Weights of a small transformer language model.
Architecture: LayerNorm before each block, rotary positions, no biases in attention or MLP, untied embeddings, attention and MLP in parallel.
Training: a variant of Adam for these matrices, 299M tokens, 9131 steps.
MLP neurons of a small language model. Each row is named by its layer, matrix (up: input weights; down: output weights) and neuron, and shows model dimensions 0-95. Each number is 500 + 50 x the weight over its row's rms, rounded and kept within 0 to 999. Numbers have three digits each.
Before each neuron's rows, "fires on" lists the tokens most often at its 100 highest values on Wikipedia text that the model never trained on. A number after a token or word is its count.

fires on: " F" 19, " a" 10, "ed" 8, "al" 5, "ce" 4, "f" 4
L10.up367:517432571461535505515608508632553536464502467460474426506574455421453492423460533490499462487553406442597522576402401475590525531448480604465498546525464516449498515532510463583500553489491584493461493484426568479474559473469558535527567451440448517450502470469495515553524449520516528494
L10.down367:568484520569468486457481495456484461471538494520545519489456446495549505578534432502448567432466507579436512473560516527511459465498424460532559528470496446427474457537507569527415460507478393475526548438518454540469558577562493481486514446459460520477574413503467466465515571493460457555

fires on: "," 33, "ed" 10, " of" 9, " in" 6, "d" 4, "ing" 4
L9.up241:569534515421552460582486506501494431410471500461478485425566423577530451415419458544538572496387521449520507537493505497442538530508451504587476389494435545621406550473539434510476562457570380526534487519466445477534516413468477483575516400576519513461511441454490383417494563540543573455
L9.down241:493550485577397463474446493450497569467520446591567448534513516569370489473636554555507534592509468531459486440525520432490603515407544591390523550469442408506544475475504442450480486564482567481547530625540467459460562490557615443509474470543548427506485438499448578480551538561512495425

fires on: "." 78, "|" 8, " |" 7
L10.up992:527424552503505489510579491560441500458559452500568579566473512452497509460484450534474524528496444506482480647552466551455483519470377505463598489502478475462456446447495577610519486549506452537469447488522538499444477530476584477450453398488558412459443548423435484480433468542446475513
L10.down992:524461489490500469531533530477513484510512482536515499549515495481479469520431493515523528499523537487500478521530490553456461525555405515478475503475443535485502541489492559547539498480517469507541489479527478532498533544483517472462465506511485427482473513455451496536437487524465454494

fires on: ")" 100
L4.up539:506499506495549480559539463467582497409563607493560508472528444545437475508526568508503443486495383424509488520370473483445560533521397536454540397485494493465401590451495476504466539516515452453531473457506551468528545431508609444528501462500538466503482528421488531532414532452471575457
L4.down539:560428494463530496539506477472558474440527529514496503510464479432472493498547532517456470509479498454481502512433497484477571531463481530552516416479454468562408522455506426526485563530549479516506497407548615438498556471493495434480454516519550461465476563486552480498472544521450555540

fires on: " of" 36, " in" 7, "ic" 6, " around" 4
L4.up572:519530534454550505473517450472490486343506433500429526511560482557458523441471502631553528392525529563536425449557460501529485489477357505588466432475493501508490459523499549528486624411511485439471577436406537529582536377463509555540468536518513494515551531477485454478455539497472475384
L4.down572:517508516557583523504500517464480482410599558470493457534545487534474530518530479475427456497496443468459530443510537485465549423492533514473497476481425443558481500441485449482513445468423512526481444520546525501490521513463507621529485492530493489461514509526575589474519492455466585534

fires on: "." 56, "|" 22, " |" 7, "\n" 4
L9.up25:511415503441508439452601565462487512536477518559503577489484481523510489425443417495519558469495477409556462537547493544542454508507432612484534509450484496470450491501488465444531470438463510453551506515472542522481478512450543460523623443594575421496496635440413498537444463583526575495
L9.down25:509452518490493465488504503547475527509527508533464508490507476507510503465411488532551471520468489568489471538527452480479446497503445577447498484528518475480496496483506564524518540541505453459550514543520500504492495536446548490535504500490562448445476545488448498521526542416470478496

fires on: "," 37, " for" 9, "0" 7, "ets" 4
L4.up854:522579498368537565479543497469482443540590448494449456536520481498533442541528581484438592431519488583368519548431578481438561498610492566612516479529528540579542493496454406488534450525501559531545504499490556404475417450527446424496542545432524512464521472557504515535441579504440443488
L4.down854:469490443560527527518545550505533514564457600469479517493504536523574515450637410509470466518570546448560505574589413394449519512394427483479451534501489442523417436540543546507471516503518413553555581432533511510531447516580533512481451463557538471533488564590474508521456425563523493516

fires on: " of" 16, "C" 13, "e" 10, "-" 7, ":" 6, "op" 5
L9.up433:449541485537460475568528448494569535432526583563501547560467478487521422552533459504525502467428552527452481525515501517556502506543480462539485471424488443512562526578574576523486470367502461490489433459555558520511455397489509481562525374438572494521547485531538543526451493455539545609
L9.down433:459464490511457529526541551542520360568550506543498534472483543519523435469480563452542498521540594488553615589526456481539491530539512449461557474518400502547568525510464582496448463537482497466515541447477472523470446523475506438385581392542542503470522539476518489466441408572520489561

fires on: " the" 38, "s" 20, "3" 10, "cha" 6, "and" 6, "he" 4
L9.up1307:599500457497466477505607455429428401476502611484491494428479549496506519489534563509434500541475455549458500497448494515509492512663436533545548539489458557447470549532501521563435558441550557473580549474436570512514423507500470518523533411407384479531523484527534467539536478442455605518
L9.down1307:490451450471510550423434401448518630431515474558534497531541547484434503414526506485404430483481564462426576491455504544507494519482444521544524486481529505503569482504517421427511446546521577436472484465465516455477542449429458521533458560485408407615559445444462436549458461551493470340

fires on: "," 41, "0" 36, "9" 8
L4.up898:499423562534523418418611462522572400423491462510477507564487499521526538450535449492547531564484441356532520436496501498584496576515453477454449473452412494446493574408505523433513477547435553557510452499532524501485590490545527511519569389479586405478468610381484522398509546563548501494
L4.down898:519512529659475550587429572499539524502550476385521537478481542454509592490595509539533533442534435504548536554529570522469459429477483547587451560480432481472486453519517470579478424404575484516399476497562532477434486466490551508516447506510490548502542486445601492564473497531489451487

fires on: " and" 27, "," 17, "-" 13, "/" 6, "al" 6, " to" 6
L10.up1607:577453534479540506503578481634441527490449438467479515477504484525576537469453542540526439537503530456479432511429381499492544608409437544491552473500515496613555472563489506486479521428473484436459515526515524463527552444458618510485489519657555462417481501432486517472552457532464462458
L10.down1607:506465550448482448475468463516568582449524503483483443486515557604482420523543441469516460495486518507519546440517514434522572442479585474455517492499493542428522495507492459538367502482515566441521532489411539476499423493507435406504462459526543540536502477537506597458524535443395466636

fires on: "." 47, "|" 18, ":" 9, " |" 6, "," 4
L9.up472:529480507432404505496567461415527505522507542480521502428508401520506511427488516495636421462516590486519486540517456430549450521506401532506476479519522479480532518531498493516589473550459456428451525518509485503439515453487500448484527513604641483557513550455490519557501559520491456550
L9.down472:577467461535476462535565534579465434507489450547492500492524513466499455493517564464424490486533464466541535474477510519433473451498461504429528457514560506431450472465501508451509471478562493518539516525575495494524506507512492545482461525480451473479505504523462456433449469506525445463

fires on: " in" 43, " the" 18, " from" 8, ":" 7, " on" 6
L10.up1437:546504556467442507657546467488399495466516585505489543550462447542453619522550489514476493528492455464529482535494506479531522462579543409395437499521484512551508503547474462486529495505450565515533460499451533399567507529511472540450541403535539412512489535532412489518540521515472615562
L10.down1437:496482533560491516464582429521536459624444418521485541550494498608571476433596402512569439503544477532565481452456511448383648517570512511414407522508540538461506502570507488504564473435493512497485523546447477478459449476581511526498615484641415573447487562521409475556551524497506480463

fires on: "," 100
L4.up1407:602509553425508480596549460410528455521502513448476576550442390489474437479569530473485481455525502449452534447533486458495554570489466549479527454480489449529485505494479541526495511648575448562549590385521579284506523442503566457486503451530674412532533542509522492527535511501430514481
L4.down1407:570443563443495536502491433513553422456482553420529548543451478517455474477549459518485467542518493553419467521479616478469475560481429544501531509495576517527444515560500401509479511596545527500558533501515555425552487472534470402401537560520471404482511550579569487529504477462457588524

fires on: "," 100
L4.up300:519465507521509542535509455385577484484540604470571466500513432543436438530542514535417518531561482479444487485481525461546501556459529557536556480484463490466449479509472562549456573568483524533541601421514526399509493462532551447532523436537564531583467492448460510491503540545386489492
L4.down300:535476548546428471516487427428457528459564618442543506473541418490500542512538406546482541548450435494432530539493505461500459568508448519494438500518468515564498515525480420531434557593549517413512476498579549398498510467445509439455450553517433482529464457507626447536535397549401570531

fires on: " on" 60, " in" 8, "is" 4
L9.up1373:490459452450451544577510380523452491420605533516456520524469512530521519581568443429508503472511558434465534611565522547550583573540456546465449504426528556638463458499487442493444433586481525479535443459584528459595531462486507456543493402516467433521435501502472426599432472468513595545
L9.down1373:454580519489464561497474506569501544499506494510487474508505533491465488497529609566572493469458481534553508480489413422523505485486461532520447515480562433449557398502573575550547569424531521564534533546469411464538430563508401602509546518529440606448499423484493494566484611463547515464

fires on: ")" 38, ")," 28, "\"," 11, ".\"" 11, "\"." 5
L4.up720:539413581412516532548524469498570490434552578597534486490513510440531470508557581535534431550476484486557383523456475556452416510476468549514478473457492547516466535473451532493507536479530436477517518402476504505538551396574479517530439487540506466520551502463457540462369550490530535469
L4.down720:507488545494496540565486530503476534439493550536554483490515500448519503543500562518531439522621515432469484547449579518489565478494541537533455496499460463567525465494529498546436538565445506551492513502580532486479518438466462551561489482479470465438603534567466439575558501442512510500

fires on: "," 69, " station" 18
L4.up1377:472493559518566507538515462432556417458484569495532481466506422553467415541557557462480458515515426419433498454457512489458533540479410487538573449472447425550436481416478581534519598460548482546569599373482523445535509492583489547494513464495526469530546461532508543511469546491441546492
L4.down1377:561506625582516513539524441537487467533530599474543497495409458562470551534548515483519517470415478469460550542474515510439463521440476427534474470475536534501467543562443443472482579571536476514462503498493592427511572522513502389501499506495467481583541508489616468509544501491449647520

fires on: "," 15, "3" 13, " over" 9, "pan" 6, "4" 6, " with" 6
L4.up174:566559511498520541452520575556480487553516624519509502507492465460432530470461525551505479475501511502529556548443406518572495559500466589537495432430420446461506515405540482419481595507550493433530458489457548478596515483443485515461543384452499395472538431328531483511468483527483582497
L4.down174:510455537534526536496502581524504450531490496455464522506562558446513454561489483530522568476553518539550547565506487502437457536531503484524524454578539541483532547543549513528587469456516536482365425579476441482455480501426533449552524622532554539423558476514524587508447474502556489447

fires on: "ive" 21, "mission" 9, "ists" 7, " cost" 7, " future" 6, " move" 5
L4.up1743:556423513485536514542544540490471534468549416541507439467530471416495461442502477505568531484587509471549483497576453499489577459516437464425488532555540510435490445473409575483475541441613551498490468473491484568513443527543596499472468485468446488452442519587517452537492476656494506478
L4.down1743:464566422515482586469522468540472514460427542469490460548499505483523471551487546489480533532363551554444516460395510501504470522485482475565458471504447453502489538488486519540494431573444472485516488501560515460460604433445427545586548586525652414530503587371505487407418574376529495450

fires on: "," 23, "ency" 9, " was" 8, ")" 7, " he" 7, "." 6
L4.up1552:549398466419520444517504496481534465447520453511503409531485442453442409476560530545528511507493449439545466545500518541618503554490531545494418389449464430514498578521484555466480505512458487421528520443445547484467447529564544480576414557587574517502499485480464505481449474500424464458
L4.down1552:570387477491531503537493432578438514419486529457503507501480535549550506551491478531476463559541559575453492532493514456594527499507412467463580552394336419626522500540507540411526514479597495445453445391476477445528476452442445485502455548529501487458530453510554440465547529507481494532

fires on: " State" 14, " •" 11, "die" 9, " land" 9, " find" 8, "prop" 6
L4.up144:554423488434457502546563539528602521377465495446517466501391525533522513567632504545514508482463530483493536548525491531449492555501474569502483516428525420467492546506434516521526509555538541533502467496428531496580562404572522507504479528452395535490476604430558482503526385571511576534
L4.down144:532537467484490557494451463410398535503406467539475558478522574395452504521414461500533493473577514534523410541394520475531452464544524500463491470539494479515485514535527552509453436460526512414531550495575396466517530554515535447480524455543594380486560391572477503540462533413443446438

fires on: "-" 26, "–" 23, " an" 22, " /" 12, " –" 11
L4.up483:524373515533493485459509457412519548396462508525498466601459458497520564510535453488591475597542504554586450475442460483476544563447440509502492395467517453463484519479485502522492523480501401514549544450512554475556558450469528374472528468560489463499458557455470624429415612481457512461
L4.down483:481473456477527483483567526561463519501531591485560450537520552472517552501433512480481559425537576500453439492436544568550508530447542532440501490463651540576461432585443505529519477482559444492493541428456470434507518453522480497507460487562446536439477397608509490549469557495497459430

fires on: "9" 18, "nd" 11, "ing" 11, " –" 7, " /" 6
L4.up1708:524400516559478452438548428449490455448460518538520471618489493496507589535497596530469510484439515576514487543508521483473498519448472494604477460507491476571550514502438548615405501511473482516525488460485614459479478459441598343448401536542518493443522550495508559486476527584500474479
L4.down1708:443500541529551522478475577512464384541475521586480511349588496498499518436498523575612480480496449447524461408412474481546482505558511480327520569432466413425465452458470486485523577552407547442482452469460421551547518481529535537564557417510571449492418470526372531473496578535547559498

fires on: " (" 30, " and" 13, "e" 5, "hi" 5, "\n" 4
L9.up57:543469532481476495486573485509544422509434532438512474587491508529498562584465563544448476472485420531456432514459548589538489483628375558514585456430488507587563593514505438551437558463543454532586455480472522409509509568524501511522484428490495432412492476471513590568596514540462553482
L9.down57:480498573512442471487537493448501553462455474531504466482544517478493534470468411470618527528539426391542600431532425534533535581543478435536510469510512431480444518489588528525492550468447524450475533544568476415594485442515506531517428488470530572534434541485529567527483510502568472520

fires on: "," 89
L4.up385:472483512387470504505479491557588474415471562493498452536481557484445465435422416528567441530580440414461510559495461493501583526484453541441490419492489414457422529424486513436482493511507480481518458524459539426524527440524474571500494471520605441515550533383389414397431543605449534479
L4.down385:492501547391437507514415553527504549469486540535406417429474474476516529537537585533560491559526464518562442480465520516567496443524455435419517520552527471552428428538485496657518460530537443398494528500545588477537521494511574515536524569492532468474447548522497533477535496475417500540

fires on: "t" 20, "k" 14, "n" 10, "m" 8, "on" 7
L10.up24:458517573530463413511551397438549429502483564482522517609494464462486477518571475519544417505449588482527416437502494399459465520514485518487623525468389549465478608507483505601510528558540482468497492439417513512516422484425483489528459511597478467595476506442522537574525512473537541466
L10.down24:588482511479554460608526517472560434430555405494425692460536463471466459465516512529519420501504507466450508521525457477484475418517571531544481525431414579488549540492423504459402501530507629474457495491569446592513561543537451609387498514452494545459488482547483423551518548517578596515

fires on: "-" 33, "/" 21, "–" 7, " " 5
L9.up1376:515498511497541539585504534500534431503413545494476499553520478520389439516481519522489565509454527420505467580478349555441524522465360532480523428457532588537478520520486453618550503382527493537516553535480620440537474532515531548475477456585465482513500522416423477377568550526412481520
L9.down1376:448420503506520500395496443449520564476625560484465502493540525465579544513562621485542452505517493582360383476514520455544524437413587461478574529492609437459570603587491487466423477613512483471511511609508371482409511448441500449503450472511536456497583456404543549544492518527526453499

fires on: "1" 28, " the" 11, "6" 7, "3" 4, "up" 4, "0" 4
L9.up1719:555545515436535493527615475506592425579431576470495601449512464546546567500523568472563531442504586523442408441575478585514496506549426581520575485523550484471455400464530535514471500457566406556528506450496514507465482456458410440486549416446568431454451567443457458402566572505407580557
L9.down1719:432481415513536514527476446452520549521503446477589519484389461561396570422519518474398480567516437455476601663527525451542466557443574438552443642513492396500569413512477475487482508487465543455570467362492573507531524590603607491523487619535441472515521400595515558531467480475432541456

fires on: "r" 34, "l" 17, "ar" 7, "t" 6, "m" 5, "la" 5
L9.up858:540468470467564418514542525419600566562501476535511544523537505407424454495509582560600571531530529494478439487512577577411405560400518523510500607511454520613518535478427426547552556615564426485475409493518494439474412504509490509533505519505557483498430561445499584565505506560419406481
L9.down858:579490540478465489541461530424460456463591561515481520419556570562576504507610515509508453546478414492540500454524463426614523470542497562507501545502451489530539555501461518480512491536464524463505493483470539457545516432543423566539501499590470530552521511549520379532437601490537540444

fires on: "4" 19, " However" 15, " being" 10, " List" 5, " great" 5
L4.up900:432472480502366441554506526485453519470539483482518428547498493497479505586546430561495361544485477485534465623468584493522399440447471576531456524468538514465541490521613473460456545436446513512475533550485578491502460600468524477559551516468476481474511511510423680501453534469508549560
L4.down900:550493415440580600438458532438468468531505621448469533443549497523495512488545627483522566486482481512506521383520471505473518482577540364476557461555385499506498453520432471595511444527492495529476440486578412531541546468493479560440405497559579502567414471512513400450479518457490509464

fires on: "," 21, "'" 15, " and" 7, " A" 6, " (" 6
L10.up800:513462548499505516498544506478525494529509519468567561577506493461535480437511483485513471491515405446530534588463575602503507528607545492403523437484477418497457573479418430558526567459438514490555490526449542464574473559530477492430557480509486381449479496497390459448477516476473518516
L10.down800:470556486556477440387483426552556533430433494528503579469499513447513533553554529519479482556438536467468616482428533463534570580495557485482538455500524508431477554536511528392474463603627583476476468435502463444532537456427474472553455560472488591575489474424492473495521540482498546474

fires on: "ens" 15, "qua" 12, "ence" 7, "over" 6, " college" 6, " already" 5
L4.up63:495536495434511531491453531518516546446466467481510411513476466554640526528563566580444427607480497522496503540531530480555533511472503441575523513446468505496425500563456530438536534519548588538485465521506491429541496477523464479507529588441525459460505582414522548475558435438476440614
L4.down63:506504536505484494490435482499568513524483518498453569510506532464441436478578423441542585459549532471517487486431510505501477497526493535463522522518507398449542400502535520486482452510473477500481551454466446554402451487419545520499470462508479540459463455544453459516556528548550616475

fires on: "'" 32, "0" 15, "1" 14, " |" 5
L9.up697:622557533547469481486481544506547425507482578435589515461544589501495504447467499558599455556423558529458537433446442423524461490549497483476528442483515529393458478436541575450508540499482447601536469526493511454431570440482485436450595509511572454450447565445420542506544551405558468472
L9.down697:458489496435553485472497541548452549483504476469440520458477460495422453581542536557475472518548506435531439562520527501488496524523487565548506491491567502488512457519449494442542552502473519472474464471540533437513437509447547508579499474494450499438557496474568437518565511467445482541

fires on: "\n" 44, " named" 10, " term" 8, " called" 5, " call" 4, " Website" 4
L4.up606:553428533538547461512625463484564501477418507475480486457483434542444587414521514404455501510467478365462459508479465480472578537528439425559481530509499454408504551456469530453511469520371535555558521490554531407574488526506439467505495446546548405525468541455495492445578582537507599518
L4.down606:435539434567528466521527539575581556520572556495505492467488518513487542542516444462483526477433496542500464525541450435456633479461597475522470527553461506446443390428545506462460487466508600451455543405547497478414445560507475563473426457412398474566483466442486514479544481510523516569

fires on: " re" 16, " a" 14, "1" 13, " on" 10, " to" 7, "2" 7
L9.up731:490541497474540471488498459530442504496430493460530456434513422523527436570521544500559506519423508417592513572423480505483546499601353512517598464476521640492359488503510497563591489524545435530559497533514539472433464433505483517516532482487500532486521455494407443385496512421582440551
L9.down731:370538517511472545433446586456550582458489435527524475463533480497548558556540485454465515454415524551427430380438549507486383523443534512384567503513458518447508536488550480489528581601451454450509524561555437544442453518602560510532448485525413476596535468389486579536486533502481501459

fires on: "-" 29, "e" 15, "s" 9, "j" 8, "f" 7, "as" 4
L9.up129:587438549560501556526511616543519436571478496437568534596582603551572486536520504425552473452501445527505495466471524491508527429503416488407540502433506404553415503512530502510520460470517455519547498456486445509508496476516525369499454457504462367556472469462552487484442565569451517530
L9.down129:534486518561532519604519416480526474510504421456440476511483533483477556525461421553487533541563479491495477423559523442406390513530525475496560439495491546501541592469442450528495509471516459601430492509504486489523494522460549427448531471458430436445511492538563462433418501501517469487

fires on: "g" 16, "s" 13, "f" 7, "ma" 6, "ru" 5, "tr" 4
L10.up646:465462500413541541490541587552456432562488445415552533450533558533538534405468514458628517455517502521495489472492467424500506490471432596444470448425493486486464498458522554541540504453438521428586573412544547518512571574419523440595459502495394446498483578421541499480459573541485487478
L10.down646:483481453554526409504461450460460424585506495472512528451519541416514537448419580501467483515540519548490489501452483474518442446625480456497477541497452402456565439480462482510481462554426498540520422474478515514485522535474551459525518528469542470588480454603531454509513404573524534439

fires on: "ed" 29, "ly" 14, "s" 9, "us" 7, "e" 7, "y" 6
L10.up791:582479453474501595511556503470558508540506503524605422512484487468477548451550435541612498493544456482536524565499467378541582436466432466517543514542560490506338566550474468536522487499443538418563462530524467433530566375473598551515448494413548492477428534491465514493492488502420427620
L10.down791:549448485572584510477538490482501478525446468486506448510425501441459505587421478505427526552502598466551525472530484569431557530519554543379444438488403461495485407470478427409494456534557493473390536508507495537507482510532519496531441496576517495483538500499508391485466404547433519540

fires on: "er" 16, " It" 12, "man" 10, " team" 8, " player" 6
L9.up52:500518439434547429436497499490541563541454477531491389458459507513412439426613543578491455581504541466472491506478486574505538421550437453513444472513534479504326615518559525475538490416567529489434477480470573430504529491533507464414466581432583411459498511505414516539529600475597473483
L9.down52:544501544432569464602471527556484514547384465497520520467511544401570533515454515537496533508501595402489532428503434495437473421517515478470444495497452507422442473542556511425529483504555536444510490495490496520539475546569439581505537548514453497513413518512474456461474499515477546558

fires on: "al" 17, " of" 16, "s" 16, " local" 7, "f" 5, " annual" 5
L10.up1064:541466537497525510507509540592482542517498464429522558449510450567463518456499458517525457455481532513525504525452474451598519577494424542457500491465434494453475506488511582537502594441488533521527554439488506374440596449480608491529540447350456444467462603553414473521558485526467477414
L10.down1064:473639459436516418510534485453528519483471515531618483508481563558458511530488513550475503585513479496507510507588489485572530438562567432532519554444482402428466580472540459471522505527485486490463485574473514561504475516458459486550485565447501496464398542499508505416500444508479524529

fires on: " of" 23, "s" 13, "y" 7, "wi" 7, " Fi" 6
L4.up1741:502597490492597439493511459493512517453541453464533456514428479494542467457627480576576525506559500522564478528551453517498575542402517441541530458431554467522481559406523512465517563461583526540494568526388499475515566454468547584461473464560508518479522502459591457549448523568508456525
L4.down1741:509528523473481530593506495519470501608518538513468488515433543505506522554413460406444504509465527442485473494497568552509503506534560513419429510492397511464571415525481505558467550516433465521453494401575454474519517540492469419492431500531494495518442527485469449534476448506478489512

fires on: " BBC" 23, "SA" 9, "let" 7, "ab" 6, "load" 6, " Mus" 5
L4.up1056:425571549541572464521479582447503491498573509498492571523433335432455468551498475604428504438568422527482481508503520512524477580498443455519526501470492513442524430469495580610457570527542519589509555400561484419499534477554579540456484552419553502551533522574546512495471539481556477506
L4.down1056:465527504413465454400506530561432547516550567491474499522456572456444532480546497473515556490569430593447523501504580590497546460477581486468545554464411506531506550475466531505544492543409502545532416421513537426578435403415521604434538426531511543518536465457534503516552542426459408525

fires on: "-" 25, " of" 14, " to" 12, "ly" 9, " for" 6, " by" 4
L10.up749:525497565457431432488607455515578489404466505524543521501457427476473559482473506524534477522494426529473541512418483478506423474453452466610526378568485528528454435538561427467490492475482565511474476448573497418590546555500584525435479500486472479441434512387411487490539493563460415518
L10.down749:425489498523488429510501536446550510522560516504469456552460471548487484538494515587471547521477515525510535494563479491508578457452511481425491491464611396550547495516468538496514521531472588466456515554509502446548509495550515520469454502544532512535517569567510425482571586569433495537

fires on: "1" 31, "c" 11, "es" 6, "2" 6, "in" 6, " by" 5
L9.up1181:544392569522520483435495455517479475567554554438453553526524474518522431561574520610561564508468602398490552591528495546415531499485486533513452519473467527520424518520478465566485507475523458557467502494421493484564601519443567498493439421477565544456535519514384463462508485519469531510
L9.down1181:509564443516540497467537528463486502515514532461570520515416436489501508483462430483513527525439495536501449488471465493559497582460522514534528471532449539448515455545524463514515586464435501507619397526479435602538454504501468474563570511483462445525490465365497556506455535434506434550

fires on: " of" 31, "-" 13, "d" 7, " after" 6, " among" 4
L10.up1168:485432518411532559513550497447555531499491565453436481534518473479444515506473448611546566519450497482497485564519532483490498484493582515483536476419388455579547597519519509508527548503521455470438486467437539601526512518599506526599460401429493510482495464543518555540435509490585559541
L10.down1168:426466491424535568509444449476489558540590451505462481488513520526479466366536503574500418507579499617485591438483539475530551494504599492546543448547510614553459501589481505578492508501467544539529432406502452533468496474372456607520509526468421549485550562474536493514521479401441490562

fires on: " and" 24, "0" 16, " the" 12, "-" 9, " |" 9, ":" 5
L10.up1477:599457550480380544625576484478558482420543553518587550553500534472500452482417512454514518462536475533450539448512515523554523526511447519446556499464469564464494474458525525433564548472533411521493537416543490557546581453453508418437512334557521416512508581540447481474511479506441533503
L10.down1477:529510499523605490487513487504473455484450444499475485523496481538507515430385426529480506498521450495457508494555505473515472556520497535558500461505514471560499537522506609533529449540562531506538535505517511454482484484517475462468497570488497502476474508502508446487463506485551565541

fires on: "." 64, " |" 9, "," 8, "\n" 6, "|" 6
L9.up1061:493358552451448479501560518475507484585539515659514448496463454490489576415487513497602530458437442544594500514514469460493464519528372604408515505482492535445500499438495438481591503517437504500623506474474439516465544505436601505476578461525575362445500510485379430516470504535494510481
L9.down1061:514459472505480469489514494494519478510469510494511482493467478418545518449396469514510476526458409528510485542522437489522491511556458533428523465496495497477481472470566548598558471486504482490495436479466540499574480547478496469506518509490488504498460537478454447488490515484497549507

fires on: "al" 30, "ch" 9, "ed" 9, "ph" 6, "6" 5, "van" 4
L10.up208:470518498450410421478552471568500485479520491544594509522539530394414422482474559512517468501452417428578547558524436504551520515446612494417472530442472410489498474504543503530578583476528477441460577490455566484452476504373480517565478468491547497542511486489572506520448520481540528566
L10.down208:416451531535506599567471484480469505509510490443493527587509510448537531549460470583525557555363554553488503377458463496473591481502478543543574445542414548546443515531566498520445492474546483458494430359440416532542604516533478442472462486476418458568538439484511506469555464623505411493

fires on: "." 70, "," 5, " |" 5
L9.up724:537459485475475477467626511479490512456593508509529566431457515568542441479507437512553548475562513512474563532534434511412479545468470575428551490424439542489475481464538515545565506471516440478505537487525507539515504475463585493540494393499504406508555509447368413479490376564447527442
L9.down724:557452499529490522463491458481459412511482475480519452445497530500457451541502511536453508566476452527517506512614480564450466546578413466536555453497453495409503494441490495463568493521505434518521493528536490515484509458536539436506448515526565453506538478560565525514443549530492497525

fires on: " as" 60, "," 15, " into" 11, " in" 8
L4.up1560:451529525393467503461506467465635394399449544532556505457465467554461441532520567586533390508441505438473470486454507530496463575600515562510554448513448474550423502460507465601552506574454564622489578481507486470486449482559442437417487474518527441539516539432400510495430537507542650522
L4.down1560:560499504385494599424543497465513455447520542567521571510474426553393482495548584495476513454550486505464441484384519493483579504509493504454530492511438453528457537503417426556554496551461541450443539489474542525520515482538444478506555511467555463506497615392512454577508494499467611551

fires on: "9" 40, "ly" 12, "8" 8, "1" 8, "th" 6
L9.up1559:503443400633496518445603491575516545546585444440543480510444377480470524478606502546506510556496549493543468646488554521467426430475484568503519485505527443504497483570509545469539523509589452547533392379563536463504511533431570491539459518519481462446522494424569457583444446568492542487
L9.down1559:483519550448482564510405503488505428470526446535329467506415506498510458550459531474475533519481482459392506478493507527522548562456490514524453501502554596474485476454441501468409554483581492447497552583493509565547473516557449536451529532474410524551536486573546492485510498485429486564

fires on: "ive" 25, " ft" 13, " origin" 8, " Cam" 6, " move" 6
L4.up763:478401538449490496577568404478543516453532490529447431482550447422470390466503486500561579447453471478453465506469474456548576495522528431457491492500571535501529521586503514513403460492494524507443525518503572530467457542570526462496480538435538532446498527502542527431597530581478507406
L4.down763:510558475522525562456517585577477530495434534547407491561406531516507521585438499484491507582491557578476525442409513468492449459482510410515533526478453468513496558524519493436500520418483520511450471494495440471594508513494461500494525502466605517540503521450505479430462598389462516490

fires on: "ed" 37, "eastern" 6, "ological" 5, "don" 5, " southern" 4, " cultural" 4
L9.up1490:503512430490462488508533473499526480477526441570473472482596574449489549478478403524524444508450515461526442513444452432446563479501590467518483421459473498525436450500527509545479550443485558548410530440393547499528530446508516450580534510478584448534467496514484569477474479474455554518
L9.down1490:508475503449455562521503438492574464426480525462518545456467473535483462464586454506562508528490465415452467522413440405527592552520540508445475427491476509545461503524494488494499476490512516496515555454473598487576526493499519444510535457513551602572432508401509564511463518485510560522

fires on: "-" 26, "f" 10, " and" 7, "bi" 6, "mb" 4, "g" 4
L9.up925:509461494363433422500512508550437536452539455454560468458496505471588559532484498527488478459568468517631471447456526529535540539505464542512522548434527515451494513413502541464547557436504442491523522548574580507544460442503482578535413440449504394456483522388456439546470464524525542515
L9.down925:532543604564539555501413522513579440481322447451574439485504564529374525384541554476541446543519409481469519456498616410468485476456552504492480489463437502489552437467571486536481553458476488531493565491417435406537504479428563596573474484492559556543500439614591537499478497501454520501

fires on: ";" 23, " /" 17, " Although" 7, "†" 6, " –" 6
L4.up913:520426536484496532581531565460500406453481537507531516585420500522440492579441513536498482494492437509482423447459507498393498512561505453478514436450534500538494509530475593557439496424500497539578498502425553470517458475455510404472576432556558442379517504460540595460498469581457495447
L4.down913:486425554508564497541558495403534487470504518520550424496456517542546384476439487521420519534460517482527503486436523440509495480452531502451532483405559504460487554499444461460538461555467520475552522458481518432459443504536478465517542477498523540641507501498548602461508476553538502380

fires on: "1" 41, "2" 18, " was" 5, "3" 5, "9" 4
L9.up1164:522446409492585466468535573593488589540481498442550454471542468474526448587512434492501463540384468497511483584436394469540479571440552567460463466486511544483490518484496529514450550412461457525472511524484468459514463502465557512530464490472530476498515522388511614501405509537451435513
L9.down1164:516465494430522559483504395580447472474557528444468406523478502443463464549428556521489483497342466518423503538468479454473527470443516602508407570470493583520581498491507505424448504399540525491495493545469460496450588525491391527639399576497538494520504497468407448459543541444528494610